Weights of a small GPT-style language model, trained from scratch on English Wikipedia.
Size: width 384, 6 heads of 64, MLP 1536 GELU.
Architecture: LayerNorm before each block, learned positions, no biases in attention or MLP, capped logits.
MLP neurons of a small language model. Each row is named by its layer, matrix (down: output weights) and neuron, and shows model dimensions 0-255. Each number is 500 + 25 x the weight over its row's rms, rounded and kept within 0 to 999. Numbers have three digits each.
After each neuron's rows, "fires before" lists the tokens most often just after its 100 highest values on Wikipedia text that the model never trained on.

L2.down936:515483497497499526460504539544489520528471486471506539515518535481547498488463511501468517490495490529510546460499482471501529473484451462538432515545503503485488510505498482452538516528476495489503482506497538486496501501515467498505494474491501509446481526472509517533493440485532469463460492520487476507467504456440493545524467480504491449456540478505534529518515514481474493455471475562495525479490493520496477470533512501495504491501512496484458526527512516479501523529490514501502481505489500550486472466504471427492539504467506497494490504538522440468533484545488465519497471503467491479494494511462558454494472508505504499538443537529492535498512486512438487500520463497466469502508481440489532508520529522514533463537486497537476506477504500512489515490483468
fires before: "ed", "ing", " a", "oin", "er"

L7.down1455:505508462481491530492513494500503460476494501479518447516460512503507496509466513501509469488474498503503552533518488487508480505467534561496509458502531528501495501526488515493474470512519479529550568501529476496460547472457544494450509534528504531517499511487507520548491535481497495518461497515506455525478506516485478520490495489513481521496498469485503480571525525529540475481530518491491496515523501546474470473463520492510493510462509503522471452483502499513486496520462478530506515471483494478533500497526494454480526522533515497514485399482535495501539523501507469505499481492457535491498499483497507535529497527453485474457521512523508516523551481516545516453510497514422558496496507532523514516497520511535499505493505548512503484520507559474488502474487511
fires before: " ", " the", " January"

L10.down806:541507526461539482485522479563539486478487493495491518485460485531461505480557497532487499493517528487464495499496447510519514491439507542493466510487548510513474459526498505519505517516527427473553493514496476523532468462510506480437475464489502479496554531520526502490467482525515544532526500510522480508512502504463502510537517493459475513462489475473475492518519496494467492499489455492517516463490481521497510504475512454510472519498481495473521557457500494516498486487501460476492544506514493471459497487478498477534512439559496530506497472489468510514512536528501503465521488517559466485530461510467506472525520526491447503478452461516529490468495476440481507500540543472468498514492496538534495500516501459528491500473498477545503523527515518530496497461454464
fires before: "\n"

L10.down489:517497508465490509516520496485519498507465488505493489519487512519486485483446498470511497492470478483498460536507497489506524544474465463512527533512478473532490537497532477534468487501501471534492471519510502509523505476520514483468489496532468535495463483517511503516499455523497500514521572548512526463492546486526464489449457430547495497481532463486485476487485491510474482501476478506508545528496518476489467478475484507476488504508540474528530509526470559485516491467457491540543544508513498553513479485441480495519494527517480518535507483514514451477527510517498496491501483493545499491529483479507520399495482468521507500553456506481483510499494520484513482537526510473483518465507504505485502545489533460533502521522468456513462508500548560526511513504460484
fires before: " the", " a", " of", "ed"

L2.down13:487542513510463506488499510552495523457471497477454511488511518514513460528536522487484511492529490504493511484470501497515510461522481542505504496469472520509462495483486500498555524514489499516513523493549469507476494468465494503508497522471496471446471509480512519508499516512510536478484461485496504497511490518515483450499487486473506511462547511500551474543511446524516508502526495504481510502521470517495481500503508520551493494496484539502483498510513505495525507499485527448519445509467509501505532469506415503513464492511487461533512512456525495478481512561515491488468492554506443501497507498522494461497453472536475493483510486487507516534480444511436499452494532482527495488483480501526525530503497490528479498510511497477496476493474460504506539513489491
fires before: "|", "th", "er", "es", "|---|---", "|---"

L5.down730:486548511442517557508519495539505549483477479483470490496556491489469498494496487493550518480518506486546479483504485486520479492482495534481485518533475511511461510508516481485524507510498481536533504510498502470536478444527529509473513549474465503527525515487481545506557517542504540461486525459472481539494451505467494501512494485491514494531474481510410456497454468492485503506471454484486490489481525506574511487484503483490512508527520511506510537495521506533506498505540525515481484484508524497506506530480492534493506487492482488493480504508495490482513467471495549500501461485504498530504526443515499515522538489481470525504489490498484490475473521510487497512501489504499462546540513468552518515501525474541499477488535518488519477509469528519539507468470529
fires before: "\n"

L2.down437:466507484531487506557504537437506551522467536494536480486528480502473489551459528479514529497484530492495519474541470497457466463492470478503516537507533470500477485486505488523533462497474520501467507465533477474496494489496524482472484516523512512502539532452507534469495493493495520465463547485507500525502484516539512531537509500477511479521458499546505500485465502535495502509499474460482521497523523480525551493414506525498551485502554520516495502487541465526503476529529535505501537492483448546506533537535468487513466503506555461524527471483519480499511507492514476516502494467510467505492518489497506554503483463526508522533492501502498509460488483505514467509510528489531472526544508531490514473493514537499484496522491507490508547505491473486491525496518504
fires before: "\n", "==", "ional", "-", " The", " is"

L10.down1013:498532485526501470520502467509486501510500516503473493487518521503501504491485488481501466498455510492470496540481499475527449477519488475490478462538484534509485554523528470507484521495500551528498466510465509517499450469472480508515522492541520516461526533482500515535467479512502479532529519504543502476491493486515493523479464527487519484471488519477454467481496493538469567500481465501532525497513498488516480478511510523534500451552458527491480520487553495479471504480502503513496446529494447467488505527481485450503520485481518484520509479545499506505490487491468486497514500467480511483463446487512482519497500514500488532461455533505507497481544479503507516490492507510485486543538461493482469481504483581459547507461536512458520484516509485553493512515517493
fires before: " in", " as", " on", " to", ".", " with"

L7.down530:526546500487494497526545517527513537457525539507507497529505459502493492495516499504512472478500519498489523501478495502510520495531466584446485480520502519486487444505477504508517457448474514510491488510460486518485510510513478515471498490539486505552517490533513476519500494520527442488484491440441532492457508497538489524565526498562519489500473518511514509479518521483523446541486499437514474523535492487501498474543465484498513516480487495494480505539500468448532510495550491511506488482479458484500555485485533527501519490524496530477565485533476494524530444499493518490485542508493534500479486443507482501522529514472501481487466507467526502501469493489512467494529516512481526490549494458520512530502489514491480477498522476516511501518518486494467520494483537
fires before: " ", "\n", " |", " S"

L2.down1528:526497453498515455431471475516526480508489504515486472545519504463509511498502464537517531495487503553520489514478471514408491515456496499496451557497488493486479548564518428503492464494496492492467512466522482503481500446531502493504499481494490517489487537468449528488471440503541487600464455480490527504504483477502509516508501464478484491508514512456496518518510481479521471536501478522471518495531483520487524495506477483438486514508484524493507447512502563520482529504493512507512487509514532497503507488487508512456496460485531503520505516514507507518522532565533504526527505482548506528507497509490526487511484481466503458483515502498503509472504551506507493449496492484473520518483456493543483499518496536518526491501537504471510532485531499523493510470536545
fires before: " as", "y", "ious", "ed", "iet", " a"

L10.down808:542519446560510504490480528552504511503503483489514505525526528499454504506500522509484540489462485513478518472496531485486519478512505486497501454500483523516508526492455509503528476515503503480498484506541483490502489524520487524502535533459509533466528462450494494529502516475483488514496505510552505521516521526482471520451491500476483458518489522557471516493483463449455531478559509495452525553533559476475473527507522502511466509481474502498491488498510481486520496518515441456481511505494490512477533491525487476520492502524533529501531528503488531496511490481455516524528500515485461467488491456541505501499505483541498457479481511538506509518482499503507513481447483497478481521527508515580511479530503492493492501500476495475511508488514499554485500526503536
fires before: " of", ".", " in", ",", " and", " to"

L2.down694:474502457491497530499491477496479462476511496535490480524521456499484511495489490536472502473512495521457498507526519488509461503470499479539502520533491475514460471477462475470491506517472528516496501525551529457489513480467542499469523517488486498474482520467503496491548495514484469511478529475476498465494482520518501490530438458518488513504454486495517498484506469472461507489478466486489520553528576509515481518482510509468526508508513520434470499479486474501517507508589423513515449481505531506522499476481464504493480491482468532519470497506476504513507459549504418535497477482479539456538487497473537501516497474524469483539483497565494480485508493538495501457510489501542499491491499530483534534515527475480522472512508494478485490487442502480485499518519514
fires before: "1", "s", "2", "T", "7", "G"

L7.down1422:470501519471506537469505526550541521515460515488525477499491506473477480487512492541570522522485523499501465497523493534510480463509531535524473470484450495467474495518473511459496477500541483498494494496508493458512518491478486511455478504474484522473548513477458497529485503503553494489522520484525507513483509519527468543514518485506495505512449477487468463519491512446450506542467481486494522449485506507529511465543471465471470486504513526512474461476475515469522489488568499520491487482490481487492497486489515509533498497543510510484476528447484476490463482495536515464524513497526523516485530526480473480517569479533498489497493527486507539503528526483521503502486532520523502504513488487497506503484491493512504505507529450492490555520481502494516522497497473
fires before: "\n", " ", "|"

L7.down647:511523478515484525496472477462515530484481501535491479464519497568492479497481512445515518533491540500497545534498485510535452466476509479513531483479503502507500539492518529544502521525499489470480504517495561525506503530541503555471484536526501455465465501465473514491515497515492519496540476525483518494481506456525519530530471471534505516447485525479491547513523486453493485503472463500492524518505530510507531524519522478457510513460496524524506530556469491512472485525501522481493464474518482482473496475484531501530471513508553462460458452491474471464522485529541500506502513509512490471540517493522497494480519444467494528483470479501535543516530505505516530526520485475481485483543524484508509489527542512518500502512500501494471474489487502545450483466502501
fires before: "9", "2", "0", "1", "7", "p"

L5.down331:542501502476513458483521485495477506530516517531490504516487514520539502535486507526501531505529469493530493479538519526471466489495552480524477516515546472536547474514468469493529472504516494505472530514500511448506459497455545520476513515500510502494514508513502460521472536490482525508466520500493485449502457509496504486550520462542505488494486483503491497497511511485471548532494457513492486527541485468525470489493474495497510499566507497536518504536500505514480470479485507460502492509529505485497552474538504530471481585518522515496457491493459518535509493535524462505494505514513524452520447493523478514526506487551495526530508500543442492550481483458493489504531483498500517492511508508551501486534510523506542530491551505499496472480475502515477513511546508
fires before: "\n", " ", " the", " S"

L10.down1535:520543529476542433505484485529497471479506468517488441537450491515473496509508518509542520510589505491486496497512484539509503458491505509456512520459506445494502474530483515512504469485515488477472486521516466501516518492522515534523487442513479476516508490473492485473517541495447510487519488469506501533511538511471484524490507501437478477485503477491465571522556524539527492515518505459495445503514483447492475519502502430500498500548499492529508463442486461520489514515504483482515535481511504438499486492497484507498504500486507512543537524489459490458495498473520509512534492486532524481511532519473501486508491504484509501464509524498539542509519489475523488511478546506498533528502529480481479523526490490518531479526540491481505502494507479505523464470490483
fires before: "\n"

L2.down1474:486470467486492502495506483489522477507470489496490505493515500499525473535495488519500457508503537508482506564481482454466460475486550522480506509520511476517519517490511486500499465430493555540536466448468474488486495526464499505515499491509488508476513516518519525501466474503535490500513558496521515488495496524446532475445468512483497502492464521465478554471484512519510490485477544507458546483488503483520518503504525478568524531501508488526479504553506468558467467512501449481504497520477518538543492488501491452470503485494549475490504483493529523471521487535466521508491477493499481489535481509512473511474489555489501503469537529504446501513527467487547481522535498540472503509465492478450488463509524520472509445482485508463511514470460468477524493549524495
fires before: "a", "ional", "us", "le", "ion", "or"

L7.down220:485504480497513552487531523503465522517491494531516504550524497499496507474477482482491513468516495430515483509493475493472472478506493455537502507523448494530519525532507484502542502482543530496477480523530498475500527510506517507505505520498480525509491495501428494476491511502507495508507515493510514544511508513471485537466435477474497460528466477498517534486505456486442492489497540519474508510504507512495518488501481497493529517509480466530499531556526508440488479525487481522505516521471497480503512513505500504496543468472553509466526493520467511511454511438481538493474492477468513499514478503484495530512492447525499476513423525479474524485508508529533498471504481405477527535527503493487545504533558489490485512491497481484515493524497548506481506481492509
fires before: ",", ".", " to", ")"

L7.down1498:520485471502501455496538481507488497503516514515523475528512497507507471487529510497511478486474509478463524499493489492514513478462484537499480510533501527500524504473493487514557509486500462514538545491525498485511495454537517492465516555503444531492527503539484517524497513510529522491507534495481493488513515513521516543487507490539546523507517543523524540509548489503500476470524501511465471498471460498473527457518551510516509423521488478479474465488528453510470520477529492497516460519533510457542521501444471491503517472512488506551496488527501496469466469486495464502532467518479535551523512534505494504519513490499483507518523480513533499505518509483504480549493486491498526510503529515528492500528584522488505477512517483501503501513496518499514486483506515
fires before: " ", "1", "2", "9", "8", "0"

L10.down239:491487484526459533505509492505521542523515517464526466507467496505461465467508510509501539521480480518520554537532495493502496472483490540484546489483493512451509515482482452516553490480494517494548463545512512485502497443520513490508524526478482522515504458490450487480517533471528494514491499490530501493525500501516498513538479485514515476487466438549478487502527507550501494531450494442511553463488507494501518509506494534494450506520513519457509511509505492474478475458489467534490513512461475526485519525515468493487483577538516505508476510510470534485488464487481512520523464518540510510497500502534488525483526504510527509484531534506518500500547456498499483512501493465499487481495518496476539487525488511466493529517482530517452472439489483508529499466477518
fires before: "1", "0", "2", "5", "4"

L2.down827:470508487480493525486526516514490548511504461517544491462520478480452481526477515487491491507499508537523489490528491507485498461557486506501479499505518509503480459495483485511513510515535478513473499501508503471524512435533510514521521471498458479504517515470488551479501499510471544501503539457534484489493473536443482494525527444495487458542476491448439476529483503482495488493535473483510534488494504524547465500507527482508469509534480544467488508503503510523503489519501448484481507478493506472481474494470490509530493559489491495483478526466485534465511530474492484478522525446485475507485537501535506509505540469538477466473490505530421513502442507511513491499540481499529504513465523503540524531528505461495501510508533502460521453533483487534509487474534485
fires before: "\n", "-"

L2.down1262:490459518487500498516519490493524496487501504487564489486533490469517514492454482480492525534542552527464524484494515536494495487521477471491509477514540536521497507546442455490488521440530531461521470486518481490511536503491530507540513512487531501494457523488524471502508495495484495478485511511513503531463516486512516494511511463487503527494465498505522495509490488535480534519540523476505522542523475492503508519486490502478489496544474482478494529529517493553490463500484490507496486502514490515491469524530521525571478494489516475517516454519494501531537494505523538450505526471477490492541488514457493511464508507532482496477455461490526476502527536502478490512526523502497482470510492492501481474494511520485472527500520567487512508511504508438485500546518507
fires before: " ", " |", "\n", "8"

L5.down659:528488491505495523507503470453502554497513504471505471514484464462483534497500559497484583521507478481520461494544501525546538482494478458492510518538540545517482544456505530504480487501489479498503467480511473527549528464489496506506457525499459516520538477459476513514468513506504493508481474483535479509497486504516547503512427555512517474468520491504474505504492500479519487486452434559492488507494485481511499507485505472497467498508508533480522505524492479502480497541532504504501488517461484472487505521498510479505511500496512475504500477516533490525522523514500510462521513442512482500551525469495507502488553466531492547528486504508500485491527534516470459500502507489505472495463512510460542458526488501488476522502566486567484500512494507485458480529478493
fires before: " |", "2", "1", "5", ",", "'"

L7.down804:513486510531484516530490474472509523517478528475459501523505504476528525490462517525515484508560484497470506468548526510514483590469493511502464531493469500494504511474461500471550483473482514448486466474479509487509518501578490499548506490469493477523511485494486495518485509462488457523530444485514502482474503506494508577454470504468514511533499524506468489440491505515494432481510503518457445498501538544491471468503511472510437532463484495493538541487510488487527526483495517484513479465428473485523525501523469507523455531495516504489508542518476499497500478515513467493505485498522475487527477454521490515505516472496499501506467490514463562499503550532559491462454507493494497456462477534492508519494551479503494499505477499514502501482441506511500449533471517
fires before: " ", ",", ".", " of", " |"

L7.down1409:518461471507511482511491522496479484485517471526471470501516502469481471541526505496509526499456472450512482506538509461488484470518503502462497483506470552525484471553514514443529492499505468494482518512514504492477462548511482509506503520498460515502505514536505510544513534506471493535505551501489499458559474556508497506497484533511491493479495446498493463497494485533484515510468492502450504526494469460517470472491517525491511473481510514472494534477491480518477486534461475517484509524532486542490494486496467483545508511482533515547457512540495453490504481544503497504537523466483490461514568529486487521466454526485505542489409486495514498505553475483476500509510509491523502476479500502536496545523518487508523551497538489530485485484482481472479521492476513
fires before: "7", "9", "6", "8", "2"

L2.down817:518532448503500486519517517509515510500449476503529510510509501489489482495488520507516484456490500501542488499486495536507513482504475508512473518524528471532482475491495474516491480499524515552453515460475464470486484457546489525454487530478453473487558477479462531526486505516542495489491523494505511477505448520478498491471542504477532488498458480492466496508484494521513476528520492526481511523494518496523514488477503527490481474531470536463547491491508506508502539556553493480507547465507444521505500509496496523521509479468469495518521482489529534456541527496523513518481464494475479492511501477490520491497519464499496498501488504497455512503479528535489485502515507463540514529506530482464537528500514494504526531493537479502497462475505523550508544480486500
fires before: "\n", "|", " The", " He"

L2.down159:542490474462492503544533547521514508479518469507545468521480524517491543481492495497531540514472487502451497460479455512480485510485496503446504509519490477453506505499505524497455502454523506510529512495455517497503487520512465501477505515491500529490462483495495525505486454463509520503516515513470471499516558486514495525496506477511496475501503505507486518486538521426538477496523477486487468495463530501520524529496503439495518507483486508497511522497501507484514483514467480540505465514453481535480477498440519527497511526508519503482537527506518527491571475514529504474495515486509530469515546505476485522487531503494457473529518500474479493510484489488495490479505499452549488490493529480524538476489508524483523513478542443476507472480508489552508506463538483
fires before: " ", "\n", "ice", "es", " N"

L7.down1231:497506493555439509490492492516466508464470470479523505527468528515490479508466509503456464476503489538511502475506522491483510481526551501520480508508441503521495502528514495553534554451486559492503501457506483451509510493520483482518461469516506472490508514471490492501495504524497531513503519483537520521511522549495508501525533484516518490463511500543498472540505503502470486460473508501509485483466532464515524469517492431508483543465494477466479500479498537526519492495475502484504509539478499476492506551519506486483532492510488487455475499510485540500509475490533539520490525559521500489502507467545508538487508479528499492520482583476519484523524462497481469503499497488487528525508506492519495512505498511487486513498517487486453533504486490538512517441484505
fires before: ",", ".", " in", " and", " med", "st"

L2.down554:459510466435456498458479486514481479464538460496518465465489490499498568474483507534523539509487490510521505498514461532517516511490490455491502494530517515451530488548466480547513494485489481487489541488539541517495483500561502471516504530501504481502506487541520512552520541464487499473507472533452515522517510534507482471491498488500493529538500483522472523528534465477463533465477512491471535506504472516503526498522506503513489484539541543441490525502509489516468521485460517535491505440502530535502500493514529490461498480491479504503515516485519510484488514530503489518514519504542507502516527478506469488486482496497418513531516481470495513518511524527513489520510525538515473533509501524472497497519437512547522553499504487516502526502489509469494526475502461
fires before: "ury", "ral", "er", "en", "g", "ge"

L2.down508:496461487521487521466499468527453481532517511501454522497503506521483485504489529531510510503507473506480469455492524522506533480554494524485481538468482469515486507484487520499532485505467484557492545516519524530524497484484500489461524470492471494530496492439491451525485514535519511488497477482489520502494530518515493486501519491498489486534511468509502528501471499530505503496536497477482527509543488478466499545517467521459455499510471496471496479503473546492541525502477501496543515485518511531518503454524454494454498515515508461534468508464511490553502469515486476502485522544487479515501514515471511481503536508460486528468474489501529487526494490514475499531462507423511457546478494501512454542431473516496473553479509469514528526553501555514520488544510461
fires before: "u", "er", "th", "or", "ine", "ow"

L5.down527:537515488533511526476511521482504523487521501519475471517466453509458481515496511481506491525486514479497472532508512503480466497493500520527509488487524494488487491466492530532487491496514470483479510502492443499496540512505514511484521562508503466483501539490492521502543477517514509455455492473517547471487461490475509505506500524478480475495497505440514491457518512521488531500507441491503518476535515502524520495508489474496459514513506515495476509494511500463464484479448506534522512484523503513470494509478492462528513545529532511493500468473512529533432498483491560489491517488480500505495545472544512473512567496493492539510497519492492501494538472472506491485538517492482458495446438471510550516526500427486489541464483513511495429518520514496511499502500488
fires before: "9", "0", "1", " ", "2"

L5.down1109:485494525511520522467493510483535508531514551510494487487451512505487499533503482502497531488525517474473477473495489518500475489444538507492484500503465510513493505487485475526571514525524488529487515529511506545541512500540490493481474513538555448488558525506517464518523505465475517540510492532500484490449525485480456512490485464479467512498472488497507493475496451499517459451463523511542510511477536501495501509495485533504496518477488467533471507508472525491511532497522521493452539530521476510492539541485520500509485507493509513485470482467536484501519552486462538500547448551512502533493498489455481492513466511512460504541499504503510466508515480474478528470538522515442508474532524502473472504520538546470500482527521466485509508491500494479455515510468479
fires before: ",", "h", "ies", "ial", "ce", "k"

L5.down1370:468484510498505543486509495489518526550481490451514523500531487552479537538491514487495506479427518492466493469489502473500474472549471508519503495495477480491483502504518497501535528523475480533497491510518461527511491499479494478517496502485507500497519518492516488492514505517434516460467514493536491485474518481503476499519502505521567520513508531515487543492451505494534529479490503502527527492530490485537507494514513523464487490493495516472479505496458467492537530461474487474515492512459472448499488497483497510472498416472509490490455480536471500481438503531564513509527488520476476516504488493501489517488504495455522502494450507498517532475491513499507481485504513523502516472527548473464504482517497557515521430491495471488479509454496509506464498484491532
fires before: " that", " the", " to", " in", " a", " on"

L2.down78:500504550512465483476483487505480495496497507500491510479468500517468479492507538479486519506507517521459497532567497514483484512523463505540499524480468523466457483490499560498499512538512534489548496452492530516498527449503486488489492475478549526524488512501489530484510488495555449512491523551496477518492535500528479500495516465468489506505508504423482504497505497474527489522513467507465489477519544454473519497468480501436554533489502509437438491486516480500521479499496507530510463517528499507490516498529514480492535509470495522490519557499548477470470485514451498519509466517526511532517509523503505485488466555455487502568530501479507491518519472531497531489529470522500499524494508530491457483507493510478480438463524479499506519459514500468505524542532480
fires before: " ", "s", "ode", ",", "od", "\n"

L2.down175:495438526474493499473516495551518475515539548481483515447512513500486503517509527451514504468472499523526482491521472501459456502499523506552457522491493493503553535515471478520492528531488541496520470463497544483506531449537507492498488482500487523492504483487526522487515489482496507518496484559534500516498505512456501507535529517497456538515509473453467495486490476534438478488508458488484518510521506554550491520476513488513495478460521552507502477484473490462481457492531473521527476459505489504495513523519538527530518515502530502503467521483489478508464504470488503493516497479525520533467497505506538532504507549549507529483486519512482459469518488504523498502475480467476497531489496484529449469466485537478507521498505507475475490480473494522518489562531489
fires before: "\n", " |", " ", "5", " The"

L10.down58:494517486519490489453538490476491464526485527516509497521524495498488510503494482506506522489510484507493507535465505529505506505483510535490494549472500486486477509511469528478515467504529537498490516496510528504491490500473498462499456521462504513529485523496473518499534515468507532482513536537533514505503501501509482549491491536542499496469507542498512483518500469529451500447481534471543513528533530513486492470521525502480518503507510483535542489535477476485501534510496490512508481518508531475462531506463522501479526492510452441525513516487471535468472498482551545520494475523504473515442521506501455489515485465496467477543469522503522493485473492520517529493463453501481470495458478490499531522510494493495453530504491484469482532522476503544489471560524492
fires before: ",", ".", "\n", " |", " in"

L2.down84:492490458459484492500502504508531516544494553500495518499537501491445500525472507510469512420495481483477508495511477508536473512519486508497473507524508491503467557483510527526495471509511484481500512520555487477513476458494513514537489504481526501532531495530517477534515473536500461499502502530516483533496468508549518483531478505486477469511502575526533474496511532521475535468496531508450515534504499497494449470497481516542524517467521538531543501522486487501473492489484497526530530493499478509476499479502473487505520509484475523531493478510485499486476482474500497508475461500476451481501518476512526505495499480532548508483460492482490488445484463480520542461519498442502505523528478487517480496522480517520463503529504521485503516533480480525497505509472451
fires before: " ", " in", "==", "\n", " ==", ":"

L10.down1087:484532498473479501518469556540557546520525460490476477478482473466461475480545513520462502509531479499515482489493473470483462501527511547466493446513500522511491499509500519525466464507507480517542477517516452468537545471482471464502474439525505512459541525485501462481506543498514501490529483497505505504472504500521489493446546468463484460493510509493510524494483506510504521512494484500516492533499508507477528493499533491539515501488506496493497485509540485426544526509527483466486476504500496472475482528479459489497515512545524473499453511482527495434495473468472483475551464473472562521470531480552495511523454571523466482499486508472502497513493501494537503487478483496491522523532514487507447532521519553514493486504508507524477495511513506551502492524513553
fires before: "\n", "0", " |"

L2.down1211:497506510518506536493511497467470535501479511473499491483482446473490510493511508527525487490510528469518465541510478499475520499478481503477532525519477473478514500492527484501514507479516525516504506514475473500446499467466501483497528498446482524519534504483531451520545539541510503530483512496506536480483492523486496468483488527508446514500529530457488471479528484506490515541484498492559529489543450507524477518490491528570493518459478510499456555459505520484551546518537505511487497491439561494514537497495497496463475479550521482490516541491548513515509539550511472489502467521477483426531466468508511512517512498467483485491494445490478487480502469494501530523514544472484510506489476469522482490462545494487510492478493504466481497541519512498510502514514510
fires before: "us", "he", "er", "le", "th", "ine"

L7.down323:458540463503520528541520510543483568527503530528492469502486469472462490503507540469498475468513487506528539495506471507490544486528482495484551499497486433448501523480551490507512480501513514457514493466484467480502535540494509501478529494555545495515495527484493458525462522510490459472488506504476518464509479516502485511529521455545507537534434528518527515483471541498457494534511506488463492490525499533517486506461495483494508488495492460519506491505537480447509492503545431526463518485452497520480532501500513514489505512490504471483512461506495502495503480498534437490510527469467525513471504460505507498558485522472477510477476514498536488505534476515505499490523533490523479548474499525502534521488508470463495498499478503515519497477518513509511503521467519
fires before: " ", "\n", " |"

L5.down240:480487498505490515454472492557499533511541502572478496518487507506472508509522496447537509486518489492499527509504516472520496479491476499516512523528471459471496548458516524497483483493547487468468460522488540447525490484510486495472501495518494511493504508509490503529454490527500476500500542515509446470498497502485499440510490481503465528520465519554501506455543514519477479545507488513463506462513489564520458481470535471508488526507484457529516487505510486485458471505459506504524507526511492512524489511506509469480477531532479456515528500473477483557491496527469474489521513516478538528508500504500458469485509485486468556492500502525501532542527521528529510495464510540500506464537492497452495501484553522505520529477516538476529472535471539484498500528494485
fires before: "-", "=", "\n", "s", "S"

L2.down127:508490474494489488518492468503569501517480503501506467482523490513491506468497494518452494510540501536529477491507499481498516477488483469498491532469516521453484530502454500534514509511512530474501519452478483466505481495514469551461521476555514461476452505483498450532534495501485497506487515505471523501461507455526508512463508487499483506494543452531520516529507529483493491495487492501494533545500494494495491486489494524545505461505522513474436511517555483516486516475518523555508487420495493494477512432491499567457471520493512481528483512471507519479519570508488487495525507489512462520486475532487498520478487510497451467488542450492484499484499484469459535520462497515462457487491523492508500468487488487541576502491505524504456475521434477507511518495489447
fires before: "er", "ury", "ral", "re"

L5.down1357:471518496487521462510509488516518512504483482488506504480523508502486537525470485525510544471513534516544477480465500483479496418530461476471499525530531496470521531501519548479485533508508486498488505439532517477503502491442514524519514537470523485505507488507517483506508529505527478539476505488456476488500491487494455501523529511525507529516461460524489485505518500476484522515530487446572504470535504486485475497501487520513504483480490531524483506566491535511493493475483525547508470532511463587528506501547500538497458534501476498541464456495497513492543504492500463526456473536525507487547484553513524530541505478485467510513501560497497453501465532477502492528511505474511480506479493472502507537475540506521506523491537519531500495527529500498454460519515539
fires before: "\n", " ", "c", "icip"

L2.down660:477484497468474563487548530527467483488510429514457504517513468497477485532521525515510508534540519521489497482511497505516447491485488507529449544525524477473508503494449473494503530511530489487502498509526504488510479494518497531474526525488509509525549516514500504547505497521463523476523515459501496492497489515508504466490470481486481494493477475523473520533486488544430525523462483519514510502485508473511432463521481511447502503511477484488515506507510462519500424487486509495503481486501558468521457510490513444504497560487564504503476539504499478497490507524547474495488467461480472499492537486505493533499501480549494535491489483538497475481478500530507486414522463505470545477500493482523500499532512492461495529491546542446507486480463507524518507518489490
fires before: "-", "\n", " ", "|"

L2.down341:552535500475512507453520512482548491539465490470464465469465485517533489543515479528461508468483491492499499472490506466518493501459506472560449527498571485509497495525490505486497502517518469476504491496481500534530483517519536485486549489487473519495533505521568486488576535495477485479432453529500484497483509489517495485501501502511472483491540528465524495506483499496474500491510522533537510484538473475521503498512485492509509477484517491548498531494486505514468471481529451519525444488520489503506547463486530520486490514483535517496523504521487482519513486465482539483476471514519472522468483512473525491512477488520540490481524493493490482447468486506527521475508509480508463495510535530520477515520512485481512474515519482521535480557486539534524489527465501
fires before: "\n", " in", " with", " that"

L10.down692:495501494494518464510492510534469475484501530535486511492504515485522513468513517509554478498472506470516477521488495494499508516488476490505494500558539493432522496518482498492519537511535447510494521523496499490482509500556549519486479513491556573506488516531500496506528518527545514508492540475507498442480478510486498502469503480491456494505471522495528510501522462529540510469536519479472494524462490466492450482501447498524532509537484462482429489499483462490500507519504454475481528488496526505535531507506455518557538492495478490534471482521519522515467484509511495492479521493502489506526531499468450505545519517493521464496444481505522535517499470466513534495468513507547535508496461523535474480549509507495518507477497495497516495496506516504500471484513478
fires before: " ", " March", " the", "6", "1"

L7.down639:521486504537498476531508497473484518489465457528511516523490565511511494478564531454509531462487475503503471523507532580551522529501520494484467521510528495523519480500489531501506509530508496493503505458459521493525505513519487490519513475543416518472466525499496516512522438472530508508540527500540514470488512514492476513523497509536469503495494510488485494507508471500504495522529533530496509502547488528482528520491475511518479511475462510502531550486519439500521510503508494512492483501459495497471502486524503486516529503539489471471501520501507482494495478511527534451540534500513534470504517499466456464492512468514524539483482496508545477465518507479511485482487503522487490516518493503480528507537537478504501538473507474495490487458512497436492545513521513
fires before: "2", " ", "0", "1", ",", "3"